python train.py --norm="layernorm" --positions="learned" --tie_embeddings=true --optimizer="muon_variant" --lr_mult_o=1.5 --beta1=0.9 --grad_clip=1.0 --decay_shape="exp" --doc_mask=false
MLP neurons of a small language model. Each row is named by its layer, matrix (up: input weights; down: output weights) and neuron, and shows model dimensions 0-159. Each number is 128 + 24 x the weight over its row's rms, rounded and kept within 0 to 255. Numbers have three digits each.
Before each neuron's rows, "fires on" lists the tokens most often at its 100 highest values on Wikipedia text that the model never trained on. A number after a token or word is its count.

fires on: "t" 31, "n" 12, " Lu" 8, "o" 7, "ru" 6
L3.up644:141133178151114118134153088143120141142144140130148146172107123097124131145109116136130088161103113142136123113121146086152120130152143147146122103146104101096107122148140146106148115101087131132134151121103127124114153085158149116096185123102099131201197131158136140094143083194136114155123099128133127116091144100083107111121123153131123129092108120119131158107163128135125146112089114119141125142087112180158111155100146142145074163125144119121150134108184115110128149153149117
L3.down644:123116117122128155099137132111129120103175128113118084124175125106110134124096120120131081122164174170157118156127118175115122118102141122104114142135170115129142143109109137108079133165186144095117125144124115125124138150120145114128066145141162093094084094121140152152122137111159188121140109169182147128127108128160144119144089137111117152123097107106101106123082134128140131140125131111079173091164098126134171108120137166090136144120146111138113126161136125153149118076129122

fires on: "s" 19, "d" 13, "id" 10, "ic" 7, "or" 6, "st" 4
L7.up1:126157131093103136127153160111091134142124183155147115143091126105136122116111133121090101148095140112100167098138133096137108103147131137117111082139123081128128151123149084137151149124124173095114149128154194141183150088165137136123092121135145116130127151127104115113102117101123092137162138118138121164132143122127132130134101130128087110152068082136095135130118157099124134117148079067123112128144142134120161144076132151079136159101129127156111154095117137100154157115110098
L7.down1:105126126118119101115157125117125127133120133160122142098132143155125093091133119149129130142082144114063147093138125135088190106122155143130105140129100104153138144100126174170125113149169150170127123125121126111115103126104115126105110124106151131117128177113114133144113144123120068135106091138127103135159105128153100141141118110116125167157128138150125147165131125104133131168123126139098110106129159093100140186113144114138187083186089144142122098147103092092103084165176115

fires on: "5" 21, " moved" 8, "ca" 8, " Pi" 7, "en" 5, "len" 4
L7.up653:138100133143141157131111129101135120113173101102112112162201189155143163117175120140113109128141129146167093145170105172126093104111151130184103141166155148138107133150183164161156143173110090164116124127118164132112134103176133145143112077098156140128136142084162126102144120114157108084099166124133125141113113111154143167147144140129139120137097135096133141119140144125121078118118105140111126134147137171115116116143139101135156096117147135121108111133161124125121125120110138
L7.down653:142101115146136158089161172123162136073086148144180171131138101119162128122132139131122154113104150120161116070098149105124125142138126143167108127123123118159112148128156104138087122132145149116155119146149103097148126148133149187129114131146115132149117112144136153183136137114167124123140119145111099145126130124100137149131152091102083142155114075134110081138114105142179160107120154097115131167075090076142125095128135147107158095118119103121109141154117102107135125151168112

fires on: " as" 15, "." 15, " such" 14, " than" 12, " including" 9, " until" 8
L4.up301:123118153150142148122086119103086124113149108104136143193086115131126127124161103152145130146154144146129141199146105086093157103127142088128134128195103144120146132166164123084128102117109104126137135167116136128122121138142120121068107135117111118125165155126082138127158127111119116120132109134142165096093134104097119125164132109115140097140125103125137159144122128129107150097207102140114163141141120136140148131106135144128118182096084088106101098146123139083143139150125111
L4.down301:144169138118156142134136094122145133093112097153136094131131151112101091075123104144112106134143149073128114126112147101130116068154142136130113109106154171115119101132105112156141119095137149132151155136143095153146118187084137089153144095157174151136131117150106124124174114133141122157107104117113140107098177126126148150082149154116123138124141102170108166119116154136151120149153146104089125154096067114124110168154120114075135163121149134151077118154127114116144130104130121

fires on: "%" 20, " R" 15, " c" 8, "ic" 4, "R" 4
L3.up219:134159123124129133098158127140090106127130115112125133102154131121096121131154146156141104152127154102123126129129134150165119125121171103111124151145109151102118129089127117126137126154096102109143158101151172140161107159077138166134124129093127144145115123128104153093119114118110095132114145117132129112114140163160117119166147110146142160119099089104091124122152104165165138094136138116075126064110144119159133109154095137092118053113206110176102100134152091139088127165121134
L3.down219:140127135130099137134114125143152158093163163153153150181137129104183161104174116148134144127126128152159095133152128084093153134120135147132129120141162088110089138173124125124078113126154160096098154123114119117104171127168137100116149107130131136128111147130152129129121127105117166134155092152137140115124111130089145128094123160123120111091143159119116145119073164127068147130142136125184081170105144087121113136111140125159157166126092160097161092133125126158138096116146119

fires on: " their" 25, " Un" 12, "ro" 12, " his" 8, "h" 4
L4.up654:127120103082156130145147113126142138112155135116126128129078159158120140130157146123161139126165125141122151080140102111102126136110097146093141117150135114116132123112159144125067101087141172142132092121152127147098128121104153133142111174171087174079087154138135131118165122129145137165122136138137114138131112158125127177152123124110174146143093102113113089116141120074130163129163127101074161131132150115114119148142127130102098128124127137136133145123108136086186175086166166
L4.down654:150136147122124155112105131146112086101125153164074174120121119113160156132154092196149119081122117119125131120092133149145109126120191138140121115121134105149133164168136150176167162169124109105137141131125102157141125168125090117095146097120163103146139098088131156143122089134168179090132158101114117126127112109150126044091159114136149118109117140099134147089140121151140110124123097117137131117125153113118096137152114128133116136141126151094124126136146132141116096157095138

fires on: "-" 23, ";" 16, "ár" 6, " in" 6, "°" 5
L4.up82:086156109099149134161073155139158098121098146088130167118122123120108109154132159139141152085138119137185121120141137143141182151157141119123136152123103104127102144131103111126075103171152126099155118136094124102119135152131134118131160151123114131118139143089136112126139147153097124139144104119112151136146109123128100125147105053188095133120137106143126093146123119133129101143118142089106091138174145105143129180126097125099140115190128156146139096112157136134166107152143079
L4.down82:130132122101115111099127121087087149147168117164160146122118174112105174085131130127168144182096116132079144119109122121125106155095102182140060119139127167120107095101153105146101140131140157173098109134110113151135123125084131127115125149136171071135138134168146131121111137112122123131149139144122116118145124098141174116139106139130089117148130143115124143099098135153161152133130114136133123111110106109116093155138177129140144136083112126106178130165089149123094097137111174

fires on: "-" 32, "," 19, "." 12, "er" 5, " &" 5, " |" 4
L7.up532:106114119140121127111139156135157097108121151099152156101132129107148107156164124134126128098107096144150144136129122080135136146128069142128117148112074119161146120122142129129114114141135122169165177127136127096081103165111132140140142137148152117131163126147099140147141137158144136064092130184101161123130126123161123102150092130109089078120111129118159131103122166099123148151146151060116148095161135106162123115087110136117115071112123127149083134099093149100150120097119106
L7.down532:129112138084095103128146090129112106121103126113127070124093133127141125096148138105114132135130167142101137125146136115135093096106110072151113143149176109066121130117114109120153152125085140081131085078124127191170148159105099149139120153160150157143118135144146065094115112115117117177144114129112140101125152119115128116110163131114164089098112133097118104088137146127157151172116117145145142136131135148125156116162111115135107117124154101109151140120171110172134145166144132

fires on: " re" 75, " later" 8, " eventually" 4, "sh" 4
L3.up467:140116139130151115152146124131095126147132137156149179140130151127120113125132124140109170174150155130151121140156141078142138087119141151121120135126095114158124137114100100139083102097145109147145115149115141092133138154111144117120121130163105089122107137163103134098170083139181100088131145159128163102109103160154130223170117175126143127174115154106119131148184097145097124111153125110105101137135129135116120148101123099114119169103123124148111096153111137145145081142147111
L3.down467:147084124113159130107137155121137120097088161153119097148094112127153134140112132106117105141129158128112148163128120159105137073134103114131124130123136154098109077137113108144101181152109107125148137129144085092151108142141111122124121127131167126102160182115162111139125110111141120094093144105148172183114155112105137087132095103165157100074145129125112152133132170168114140107163122124150143098102094159139097133097078144131113104153190091139122133129153124160126142134113121

fires on: "," 19, "1" 13, "2" 11, "4" 10, "9" 9, "8" 7
L7.up667:137150104165148123112154116140095130052110132163160118126122142103168113125114154110131135096158084109107105130112128116122171143113139119114107141141097096128129110166121142174129127126135127115145122125184113157121162180120154126131121149138128135153098153161152148141148124144157132115174146167119148087091113146123109157129092108129116114091085105115115135106096163121100107112157163109135144134096159117146149096151085124110071135127130169133105149088121135138142119194101162
L7.down667:123146099137159155105137162118093111099167152105105106096115072137148148112130165136139121167134100115098124119115147146087126103152104130167109150115130138138127177113100161162137153110159097115143127093132120083139133143180161108095090125138108110082097171134148104148116141130184147104138122151137183115164120133143140136125128105131160118129149134106122119090110161112126141083130090138128128089140121132089107106138136149137074110102093102107157168143137127149083148116121142

fires on: "-" 90, "|" 5
L3.up610:113130151110116122170114174153067112123136107132158116196098126150142124092161106126168144153137144123152149140162080124088122153139126124121137159125102075156098148165113112115132089138116152142115121078153106128096138135125131121133118174119155138147120155140124158151111118149115131104115089164122114141134117127105099168106128162097094153142107135133114133093105131128154142116087153152142085113137160108144131079132115085148104172138080119120118159099106145106138106142157087
L3.down610:119130106141125135123160113100157143089164163121137097120111152167100183116083131156130142096121091097120121106090161140114133110112074106143098113103106118128140123124137150107119155117162108088145134152110132118155144113177144136077121079142131102165144129132117093084154151133137146131142133188143156143106101143139152129140137075162175120135183151143143118153134121109116133136168127127127158135124133091121126149105144130099151137124102101126151107179160092092141114111099160

fires on: " and" 40, " or" 12, "," 12, "." 6
L7.up226:103175138112114144159105147160086172090135106148116148102074116151169146131096101100111118133157090122166179132094165113157084109131121139093143114151108112152173157120167123121123121158132126114102143143122142119167147163149131149163118134153097102125087090118147137169089109139107141116163137121126132141113101158130115116156132129128138097160100110093152110120133133130093131135115112166122098098138127129142097097149121112167099122133122115148106086151166168140116150174135090
L7.down226:119089145146133111106147074151148103136132120116191115126136105110090121138162158157137120133118145139117154139159138133106121092112156117123155139133097148108160143154117159152124142117117105099182114152122123157136116135110148121148114105139104178138138159167127118090187144143104101181080157142114144139154093125116123157101062133144150142134120137128164128143105096152126129124117150098137168094129088145118143141135109107132142112140161157145068114121141099121104119114202122

fires on: "im" 12, "==" 12, " dis" 10, " on" 9, "====" 7, "|" 6
L4.up480:152118088143137152120132113135125115099126158096136133152107199126128107158111131105130103141100127159107142160104115134100156131141102137128144144220064118118171147126118092141109098115149091142092142124153176138092147147097114124138141181133112109164093146158162115110117173141133158106136112117126098116142063150126127124087115122099130146113093126129138107114126118138173096158123147095118174126172146144126132131119119112090132127132105159147106121128118115121123114133112093
L4.down480:150094170128123166160139153116153142110124100118118097125085116137122170131154171134146151165156129058162109099072099088139124108099099144180069115114132155136129106132136153136180090152102143103123171152114151149122134142125148138163122163093102162163104132118121115124128150136121129124134104143143153125110149135151112143111162129136164077140159123107115123158115149115141116137135128111131145093110113127140137128118122169062111120099159150154121127084131087124105111144133142

fires on: "d" 29, "w" 10, "r" 7, "l" 6, "n" 6, "m" 5
L7.up669:144118175099155140140137140130108120108123093161157167127189175139107148141125153105134118172066124133120139085143104181143141156145124130119067111136169100120162121165107152163135134129088116075140141126141173134111138153090172119109133155107068124132087129108150115104137144092088141123145113123133122126117118135131155153110109136131128149145109137152169135182117112120117147145134136126121137091139095137106101122126100128104093123120128115123164092138146131116113167105175103
L7.down669:161181141141109107118118141132126168170152133104113142112117103099159100117121114139121147119159111105126118140167131111135138097086085147126144145094132148080123118114113121107097095151171159082133129124107098139142127098197100129137112147084154107178140132139089122147195103123130143147115097098145152139149131119140114112140093125127100134122141112103158096097126137115121080107098146136094129112114097180124158103137163143126134112125124139168117163131131103119177108173132162

fires on: " No" 14, " so" 13, " no" 12, "fo" 10, " Ri" 5, " pro" 5
L3.up40:168086104171131090145133115137116204137117096134134117104150171084131120151102097115148143145131138123102137136143108113163165114165141108103123161198116112134142108133144101099155158137142146103130153124129130137136130125127137139115099149167084192143086079162130143116143155144136126084140137102102094098117133106123129105112130159119105161142144068144114103120182121135120096143129131114102109108112102164111117105117123123132143178133105162153094145117130123100124139154146123
L3.down40:141152082134101109131122146132099130121155094093116143126156181138106115153118121145134157158115158120152129188100114105118115116123137091117106129126125136104122063119146124147164143122138179113132119127125127122124102115095163168145116155134131150082130083162128130150094142152171139140126081089147107124086168128100149097101122133139125087146120089097114128100172126106098160127135155112129071129138129156121128102097143161141104132084138115169122153104180116132104133147135088

fires on: "==" 37, " ==" 24, " California" 7, " Michigan" 6
L3.up735:100162094105111115078121134140118128135135195133131120174142182136176095131120151142143145119105133148164155124096110123073137148131148103098151153136119081138141089109130110139107131131181103140103135151133109158132126132143105165145149146159097139122124123145131122113128190140114111113177119153117118135137124080097113143165120104103119101100102120116149171145152162123112134105081133123095143144150143102091119130152099132128099114132078117138124118072137141115093135109151174
L3.down735:129096096124141109141133156115113135126075091119136138102120117151133122120177120126138133195144176125104110136124139126132114102090158166129102147109163121098141155088108108136101142119136124109148112175140146084125142117124133104124081134125145124121143146102078147107166098102168151155151168141170092114102144159108170105134094134134122130159186098143132064126155114113109153133117146124127120127076160114158095107101136118129152147120163120092123134136109165164143128125122091

fires on: "1" 28, "0" 20, "2" 13, "8" 8, "9" 6
L7.up375:140108147107147118134114113144125104088127168108118135200121141109136087128119126174116103125146086126132133155080113149135104103098112146107130140124140127083132133149116108161133177145108170173123129155093120117120161127121167146103113128101120096174086141134140140136137144129152106142174152142124128105155133153133110133158156155137166128134142097136125152109117132130118129050126137146138071123146133081129150108098152115142117102057118124089103136083161103131151100145118111
L7.down375:121122089149143146147132099137141161126109154099122156114119140116131113173132166135121152118130130132100142140127146121115129135156095100168137126165130061104100152103031162105147138121164139135137135134106116126143111127109106114107161127135116065134143105136169137114166123107120133104139119122149087168124155160195141115153160134075107148107128122102100147112147148161117134144120090125140155147140125135135121119155128128152111172146139191147136127090077139121155155119146121

fires on: "\n" 67, " C" 4, "|" 4
L3.up454:115156120109115157113136166105067123078148141102154171177098148120146134107110137083112144101130147183099123114135083092065118143140097151123125136139136109153161133146102161134127149079127137133118137112125114149136124092126135145126110146115131180139141102124164159096118104136166099080107143103113091135126111154112077126072132116137134139149097114124176128129137143129173133099118164108168151123106129125122123143135084142118159121175134128136133145134126099090111127156141107
L3.down454:147110183113167141160100144119107106131104119130161114156092109146140111158158114139080095169137132129159129117093136128122123140082100112096074165131088122121093120129117138142128119094175121128164186138126145132102171109135099146110102099155124129127145136126085082139127214100111148133137089124121155106089120122132134165168078138114132128137128097134117114121149152110127122109139123133125120130109145094115115114130134142141073106145097147147141133116167164121113084131116158

fires on: " In" 28, "In" 21, " Awards" 11, " On" 8, " included" 4
L3.up643:122088193146130111113131145124080147149146155133178142169096126156162150135134117115140087111138142125155117100118150146126156136113141095123135095146142078118105135141124074184113144105099111169116170148101146120141123096086116118117125143139104099083140141171109145108156135147104160153123152144140138121121100132158116153173116135140140129153158146168113082123136152124108157130112118084127108159126137091128147090105138105095138158121110118120096104108110182130152120085092135
L3.down643:119139093144115098140121133154134170093131164092152103130086118118136110132160135137094089123120092131138112127105096160104139128109098121140119112145115148125150109136129100124127110152163129124148160147135120139118111178133125168147143113119141132125125168121146105136104149163120125102126097092116117149110154137136107168143146133108071179103110122116137156054080087155136141102104093127103145135138083147156116191123136115105181132144145118098122176111133082127162131124093173

fires on: "," 45, "-" 11, "ta" 9, "9" 6, "|" 4
L4.up240:138107109110112134154161172132121107095103126151139112096110140106133136122089117131134166105148152131097143176139130156132147140111065183103135125109142132161144144128101123127153124131126095133123155103106081142132082076118124107099094145126172163149150135104157155157113166145096145110119134176113140181128080138143115132147090146132107133155155147132138134121121128137156092121099148128138150094106136100148111146145155147143072123173117115197131138134088139122160107114150120
L4.down240:099121123087103118154148126157125140088150106155140131155134149142134130136151126119143110117142095106173143107147126112152105143121150040141113125081118141118145115146128119120148145179155120168119132143122159113107136120097133117147122102126100121134129115148151087130105139113122107089126110126111185056135120105118169123151163156111157117112126120113120139122173147123105117135186109126135136129153092116092102045110147111104158146098098140121160100122127087121127133170118160

fires on: "s" 23, " would" 11, " did" 10, " to" 10, " could" 8, " will" 8
L7.up378:131136133185176118104137106105140164119122098161143125130119159121084097127157092103130111098133125155111113154155072160112141144083117132122114116146102123128078169114141105113119164111080141163143129126158110138108126138116154124105151086128143138102139157113100133109088133127119093147132150149166085134101154118108149127118103156122073132123154091197129112165135109130118132152158099129112160108122069114090114093096161125106144175111143108126121123128118131119131129167113149
L7.down378:125173104105073146132146082116095095102119123136127080100128102144122131133127102127119151129132110091149120099114142102176148158137142148147136111158158142164151107120120103127099128036146120132066124092154115126129156161101164105125129121162169151162108106152114092161151115154096173130114083137142146140085105098139147140149142080124132130141116134093128110112113119106140117139150133121147140165120136130133107164096164102102109118100111095143135115125130102130143094139102145

fires on: "-" 15, ":" 14, "ation" 14, " (" 13, " type" 6, " role" 5
L4.up756:116137188134135120165105176127146134170093100104158124149113107154162155115129105105125136086127131168182098128099151167120148144104121112133178170126125126145126113136109107097096115142121147120138142122132119141125101137136123128092130121127148130124135139134159127103133109156109104111105103124118072116078078120155120145139127226091113135118107153118168102139113141109127106129112193151148142116129121104093116097128123074124139098134154115139113112123122158123082136139149100
L4.down756:119068115083126135128138099126117104114155170144149095128115141096097146116135112127125107117138100110138151163142119142143122129130123127128094128103113097123084090145121134157106111165128160165145115112137152127118118123104127104131131155157113159166181158100130133125098169099157112170124121133136162098131133100094148135120157116106118094115125151079144151093167103119121127172122123118138148174151086124105150143156113152138109164111165133086190121142072094152139131115124190

fires on: " to" 17, " them" 14, " They" 13, "es" 6
L3.up710:117118128114156162090150128130184156116099088160127113105099142145122137084092122127138165122153131140132131056120124122134120122129069160113132125120118113156117125147124137104180105138146142115072161137140140168158077081131148092128102145112154118099104114148136117160053139150130143106125140107112146133152090145123093153158108103123166141145121115133161106123132119091128086124137121113062115144138079122125115083131132150114142118109139111121122125125100166142114131107152103
L3.down710:107125087124090130168115148149133077132090100144147180162107113092109144157116111110129090171132116111110110129119120111159132123138136090124107104105164091127112108149146118118133192116098122143165149158137161112134144122099142149113166093103148096105126093114104159144122143095104157148166102103187089146165142140140143080129179133139146149115144151154125115131136148133120138091125124092159117138103099119100116140138131165114127125146120109118124120131124116190124185097129135

fires on: " by" 40, ")" 23, "ary" 6, " private" 5, "E" 4
L4.up600:165128188108140127145107104109079142128118107125125130105122135162140138103138123108111140147112131127123117090126155152163082137101100148127160134157149160110086086162137126137097102111115147143135142081116139126085094119069122102162139114109128161157173112195166143139077107131174110131142148142117119162157143145107123117122179146148113144110116112125129167108147140144191161141108131152130105108112122122134089176137126160119116140151160112145137161098115138106125105133135156
L4.down600:119134118156112128112142119120124128133141172120109130137172138142125088146145163136139120129144174159146153138119087120118146131156167121157099142116124133157165155105149109158145147153154098115104138153103145156146143127154088144150164111143109056137095153083092103095137153114153148108108142134166151096127113122095135152126132104115155145119139089148140158111136121096080110105135140120116115141144184109134147091080178117141189128085112143089091092126133147128111127088143128

fires on: " top" 17, " front" 15, " Vol" 9, " command" 7, " surface" 7, " comp" 6
L3.up758:148146114114134154120110104110090140142092155111175145204113133110146078168151138119129137153097101111087132144119161120118128136116112131114095089159097154087136092169158147097165156168168128124110140130142135113089127129126161097112094120117080163104112094135152112166157076144103150150144113129176116144110107117083140123112118183136138120133126123121141096131140121160170153158120093127099114138147148139141128150126091133129104108118121091126092136109134149145131103116103137
L3.down758:121129134105111133141121136147133118194121147128155128087093094122132111147109119156095148147147142099130155133140139161112127122124136119108178130108109135098121111137133162132080185095157094153203113114127101139118135133203137139121156155120141124118127132106149129128164113104152163134119082124083101157167150178114156094076128116124099124182154145132139116126122143151130122155154083126099133131129082157117158141144108116128156135120130148126128150120153110125103145122168176

fires on: "lo" 42, "ten" 5, "uck" 4, " by" 4
L4.up294:102134109146137129167151099098122150130154110111109120118131165132093121113113130156139157136120112113136094124177145128144156090155109149094135161125137160144103085114113135122102140106118105075151183158126175127152130148109120133137167133143118129156147133188106124128108156098144082167159135085134099125112109128147071114079138127147128116119166145109126113089110101091098176102145112123098109089127125104115092132137128158108138126112141119099130137117202099087132132146128147
L4.down294:144159139168101086107091136168108100092163129154121151160118078128148135101111112076100103159086160141158132097121132101085117135110169159122131120110140114141141126125138141113124146126136168106131147117126087126135107121146148145111102117115151166126114140113143104109148098132071161074104109186130154099129152110122157111155121158123124145154133145110127180175124097130131123109147158120135131124136122124118154122090134076143088128121163160154149092135066120157133138113133116

fires on: " (" 17, "1" 13, "0" 11, "9" 8, "5" 6, "en" 6
L4.up109:127106157125155093105142134095156103086098168136125113162148162098132139131165136167141113127137175126124115085091128146137123091132160121121111125127132133110114091173122189131121145122124126095154141143116139113132096092106089132141101123141170094144180149108127140125106148122129075151129079093166128153125133143139123117115116094131159104110113127102121109082113133119140106137102123129128164161099118126177116140134157130165084093129149102102089105115150104059163144113117129
L4.down109:134138091128111155144126139090134136141143112098126129135142125136112109100130160153160122095133115084117122170119134123106190158139116130129149138098135131122136137119140084141079112082111146127092109121163113139125106111117133140108172148138089153117096128116119130126096102119129115106104164136152155180114156097097132161154151155127101165158110138101152158138128125146092149120129110180123090111135136144110174118114106157048161165103095112122134145161125147179072126124108153

fires on: ";" 13, "3" 12, "6" 12, "5" 12, "9" 5, "°" 5
L7.up556:136124108120144104156079135108123106138110139137173122107152143126101128153131080109076156101095121098124115097109126106155133103136160124122138122135143114153113121140164121091142116126130139157151148118138188109146082103131139125118114143161091124124149140127103124140099144119099120143159156081133122163101178148140099144128102136128067144143133153178118108150135144115162095132178115061159129148185118143132115143151132121079169168150144108163128117129103145159127113153091139
L7.down556:153174111111135119093125123135138124118118102126126116145145124109098121130147100160130079124100086192138150154153122129129129135089122118165113140128100123115147119109101114085120082127146134162146128134064168125150139137118093156152166160137095133121116139124154144128166108097117115124135141130116120200130125124158133138175176143195153128102120139147114136118136090112111122177139116116149134117134108125065142173166199104110106141105124123110126119135158100120124125104116113

fires on: "s" 55
L7.up212:144172164146102139127124121103065121183140120154139160132121178144139110086119172091138137112130120141081147124188141134141097127098141124110124103115133107122123154113123084122109159135162132119121092071155116090119150143126121108093113079155152145080123164155112116148131143096152129094118154107138121116100082159159129142123099153119138116143187131131082134125131108122116173164091137131161084119104145120129107095138150107150151144117123129112099138144127095142141143141120109
L7.down212:093135104161137137147116148120085120160108130116160097124136096120140138131100132138129131127150068181103120183189122056131138119158132104127131146162156154145109106130134089127096142095122158162126086097107099149119152132117126145117126118132126147151139080123122094157145138071156109121143090141104179144129147106148135160129123127121131123124151106082175126144119108152112127122085101115160187101122146119115134161130177152133147123117105168142136118155105131137148123100128124

fires on: "-" 49, " Mohamed" 6, " EGY" 4, "\n" 4, "|" 4
L3.up271:186137101130076124130154155167148143112125149120165109135115154120095102144138110094152106137118108140109102162130166125103118128128121117176072125150112106114160148134110118119165132148131136150162179113124112153128102101117107148136095096135151130158091145096183145102153118112136138123074156128132092074154121131121118139075114119148122133129117106169120131149115126113154122104090154126132145144090108142142106207120121131102097134176140152110167148122138106089124137133119144
L3.down271:108136149091164083142141136074080135138149079142119137142161117130149141135123081124118170183142101077115132132159104138135095113125136104115139161122104136137151095146146109147134162148164128128149107145118102127126166069135114108114133160128156137124146131134127131134122136151149120103096110120114168102125116133134180147114124157111121143151070186071147123084122129119092152098121151154164144108142092132118120109131134132114101071142157146185132102138129141152109119112136119

fires on: " from" 54, " " 23, " by" 11, " between" 6
L4.up113:174118128138124153137092127157119170108130128121103122133177110128121102085174146147116154128068115119155140080135122140139150128086121100084107142160115153140077134126109132120133109084132139156085141137138187114105123124152098182133134096152119119132151143151119124128109162105160130131133133150157122139078101119114128110145133167133138118091139099136156122175142121115164181128131096124182144163119128151147108121143124140135089084134149134113155103135155102121104083134173113
L4.down113:147127148135118104105116128140138140144153124116116106168122142094104122141100146136119105119137108162153170122140147128089162162148141116159166129092134093136130106130124184120148122134082110126130177140101114124115166087118157143132118165139101146145123127128155137160149133116103146134157096089119155103210154130114112095090176129107071159125140180136134161138073100162138162115116161135115136112133114079108114108123137141122124193107151106106132126125148124141133145087118123

fires on: " |" 63, "|" 18, "-" 14
L3.up521:151127123128134128130113125144110124059089122100164082169130102104105116120116128123161138125147108153163107144140112147114158151110123057113131142139130116146140147128114088111126112150099118130126136142175091101110109142097127141106134159197117128116190151113096159135139102137107132116113137117114168113123152130118108119106139134173135151104103162146108125139123073150092128156124155105125102117091161122147111180120093070128109150160109122139108095104136124102118114095089096
L3.down521:144154139125149126112100135150126137076161123160162158147141130099094127097147107148147128115127126131150124165133151141118125126166124155129100082133162134119097107117146119131131203091163137106110143125164146132105144138117144108122140150139139128144140096142157135135085118124114130110134143122117130149159145135127124107127121159088156103085091059115199098186117088120156137163093112107131099111138120115142158117105173123099146117111145103142168142119092113128090084122096165

fires on: "s" 59, "k" 9, "ches" 4, " column" 4, " exchange" 4
L3.up311:153136145073138157139125116137133103108141171123082156138116139108124104100111125116117146140126128104099060117120134160132121136122168145151144136096136103106108138175121102102125143124154117109090140072131178086134092156123121179122099113170128123142116157094127119148127108167092093118122141112118111131124120140136076149125153172118101124124120159172173116078090104113119125147136150124087085113123124106129133109123106141138126126118143084097091159153136138113125155092074112
L3.down311:124108157151125121121126142152129122127079125142121127110149146159114136148157151094115104157108135173124104120148157126122117151077092073067100117134124098139124117116151124113117118092148163113076116153151144167091147116109166110099132160080116142102147124099136166092096154120147130121146140127093124136160130088108098109157121119181131110156114097142104120131159125147153095146135115142152170165104144127112144150121123096138098092141103114118164077108132137187142160134155123

fires on: " " 36, " Squadron" 12, "-" 9, " (" 8, " in" 5
L4.up115:139100169138153108147121136107161101154105220098155121173118168134151101138131114143147134127133126149151115097085165165138141109104073099144172136154111133128164107159168134133110116129137131140105133090132135172134113104139098124131168131104151123160191156160145097128137114176135158163095133102111135128089158172113119146128144097134121127131130125090120145132161095132100134098120148082124133128116110133124102102093149099170091134138126130139158118095131124124121131108132126
L4.down115:120178152125119105130128115096105133116137108122136137110137090108099138132119158123137141112117104117170128122173091110146159132163144151152117141055123158145154159102106128120109157122159114093113165156137151118125191153148082087106101157141132105122123132112136112098095139127132113101145141146114168155158143105149161137107155119148102142156130132171141140074131116156124132153141117160099156087100122127096129174145109093111144168160118157124119187154117133158121090139099129

fires on: "t" 16, " b" 12, "C" 10, "ch" 8, "l" 7, "d" 6
L7.up572:122115133125148141187125119149094140078082133147137127160148136130128092123124135105134122152104150165126079150113093115107150105132145130115118111121097137102091167177100091132128104090123120079146119137142121167140152114114108136130112070118098120096109091137134120140140063134125143120127158097121152103127131131109123129156170102126152119086125115133133111140140136142105151144152152116101198088119108131093129111123148099099113113067114079101124136110114125122139183104163121
L7.down572:150103127123125130089125127149120107140082123139115111149176130116121119142133149159123125138129167113109151096107163123116112110148114106151137096127113105107132141109108124126127160133107136079121081122160126108149115148143137124133120187126110115120138105136123092110112164129154117152139182124164121089116118160125126119097220092140105146105102117137155080175158154074116114158125188172150109107186122106141148186137139105115121130131144129133101136115122170143119134128132095

fires on: " ==" 29, "==" 18, " chart" 9, " census" 6, " Austria" 6
L3.up378:114147092140129159117079102158110108094124125083121084134140172097143122150112134142098159130115131147085150155123104124134142177206108106099174123187142157131110111098142153118128148142135127144114113158128161153081122141106116146149138096125119146104139155091125133087137145159152126124128125126161137125135137106127176110106128159071109140104063106129165090147116180124138129143104116156124139124120123130113136153135138097137140108139097142167128108111143112079087130125122126
L3.down378:166139121084117132124152170125103162137128156114160114156147132134146164172145147082125146153156114099172131087098162103128092125082120094147134141091132110137114127129090109140183114112131136136125148120123122135152136118166183125147089162133188113157125112145158132113140111119114112101126141067136117123153127133102087159132112102142111120111152137112124129085137120131129142114107125113098115097149129117109146144082146136078145160083106143093157112106117117181151107081121114

fires on: "8" 41, " by" 23, ")," 9
L3.up499:146077154116113135127149133081173122133106105144128176122099194134102101136161126147154137138089127136140134116168127133161134118124127130132060111174134149134096101140082091112081129100091135097135143136115153129149148146122124110127144168152105148163164113132096100123110118131143127160157148124108119175135115117147131083104104151146072108088103124127136134115108099113183168080111139145155132119136096142133106095129158166116100147122134135100133090148125148113113137138117132
L3.down499:115160109142123140122117128123085137139137171139107106110179093110165161131117127079116130149102146119146123156137119151155115168150130114118155153144131077119149147128135125135106133143145119082123119127125114107088148139133138186084127145140144154114104154119115112157135137117117155104127101148141169109094139093123159172152144106132173154120111137115085114154133155165096110192136140099149083142141128116112163149105091088100133135134177147170149090122107079158111122102141163

fires on: "com" 27, "fer" 10, "ver" 7, "im" 7, "ance" 7, "um" 4
L3.up215:124086133123122116143125137142084125148171089145106098079130161138123100104110163101098135118137141123105098108121102095132135149105104137095173152137102149116168108125068160148092130135095108148171175144149086108122175111105141126131098190094130105115140121124150143123105177144156136120104141153112088133173117155145132141121135130125101123133114141122162126109143172107116118084154171129156133129117106133127133119141119150111132159091115118180103118080115129109119116092155101
L3.down215:143129134088139145151113143087153189129109130115125117108156109121122124133135118150132115121153118134145136123132118124158155124141169107136095134124164158130141107153136149106136148157142158134090150152081145133084085156155105121185127079186139149119128123116094083057106085076140181121097128106116138120137106103108121132113130124100126104106104118142100145182120141131085113116128123152135127143104123099145154112087163097090150138138106118118152106165137145136133150167106155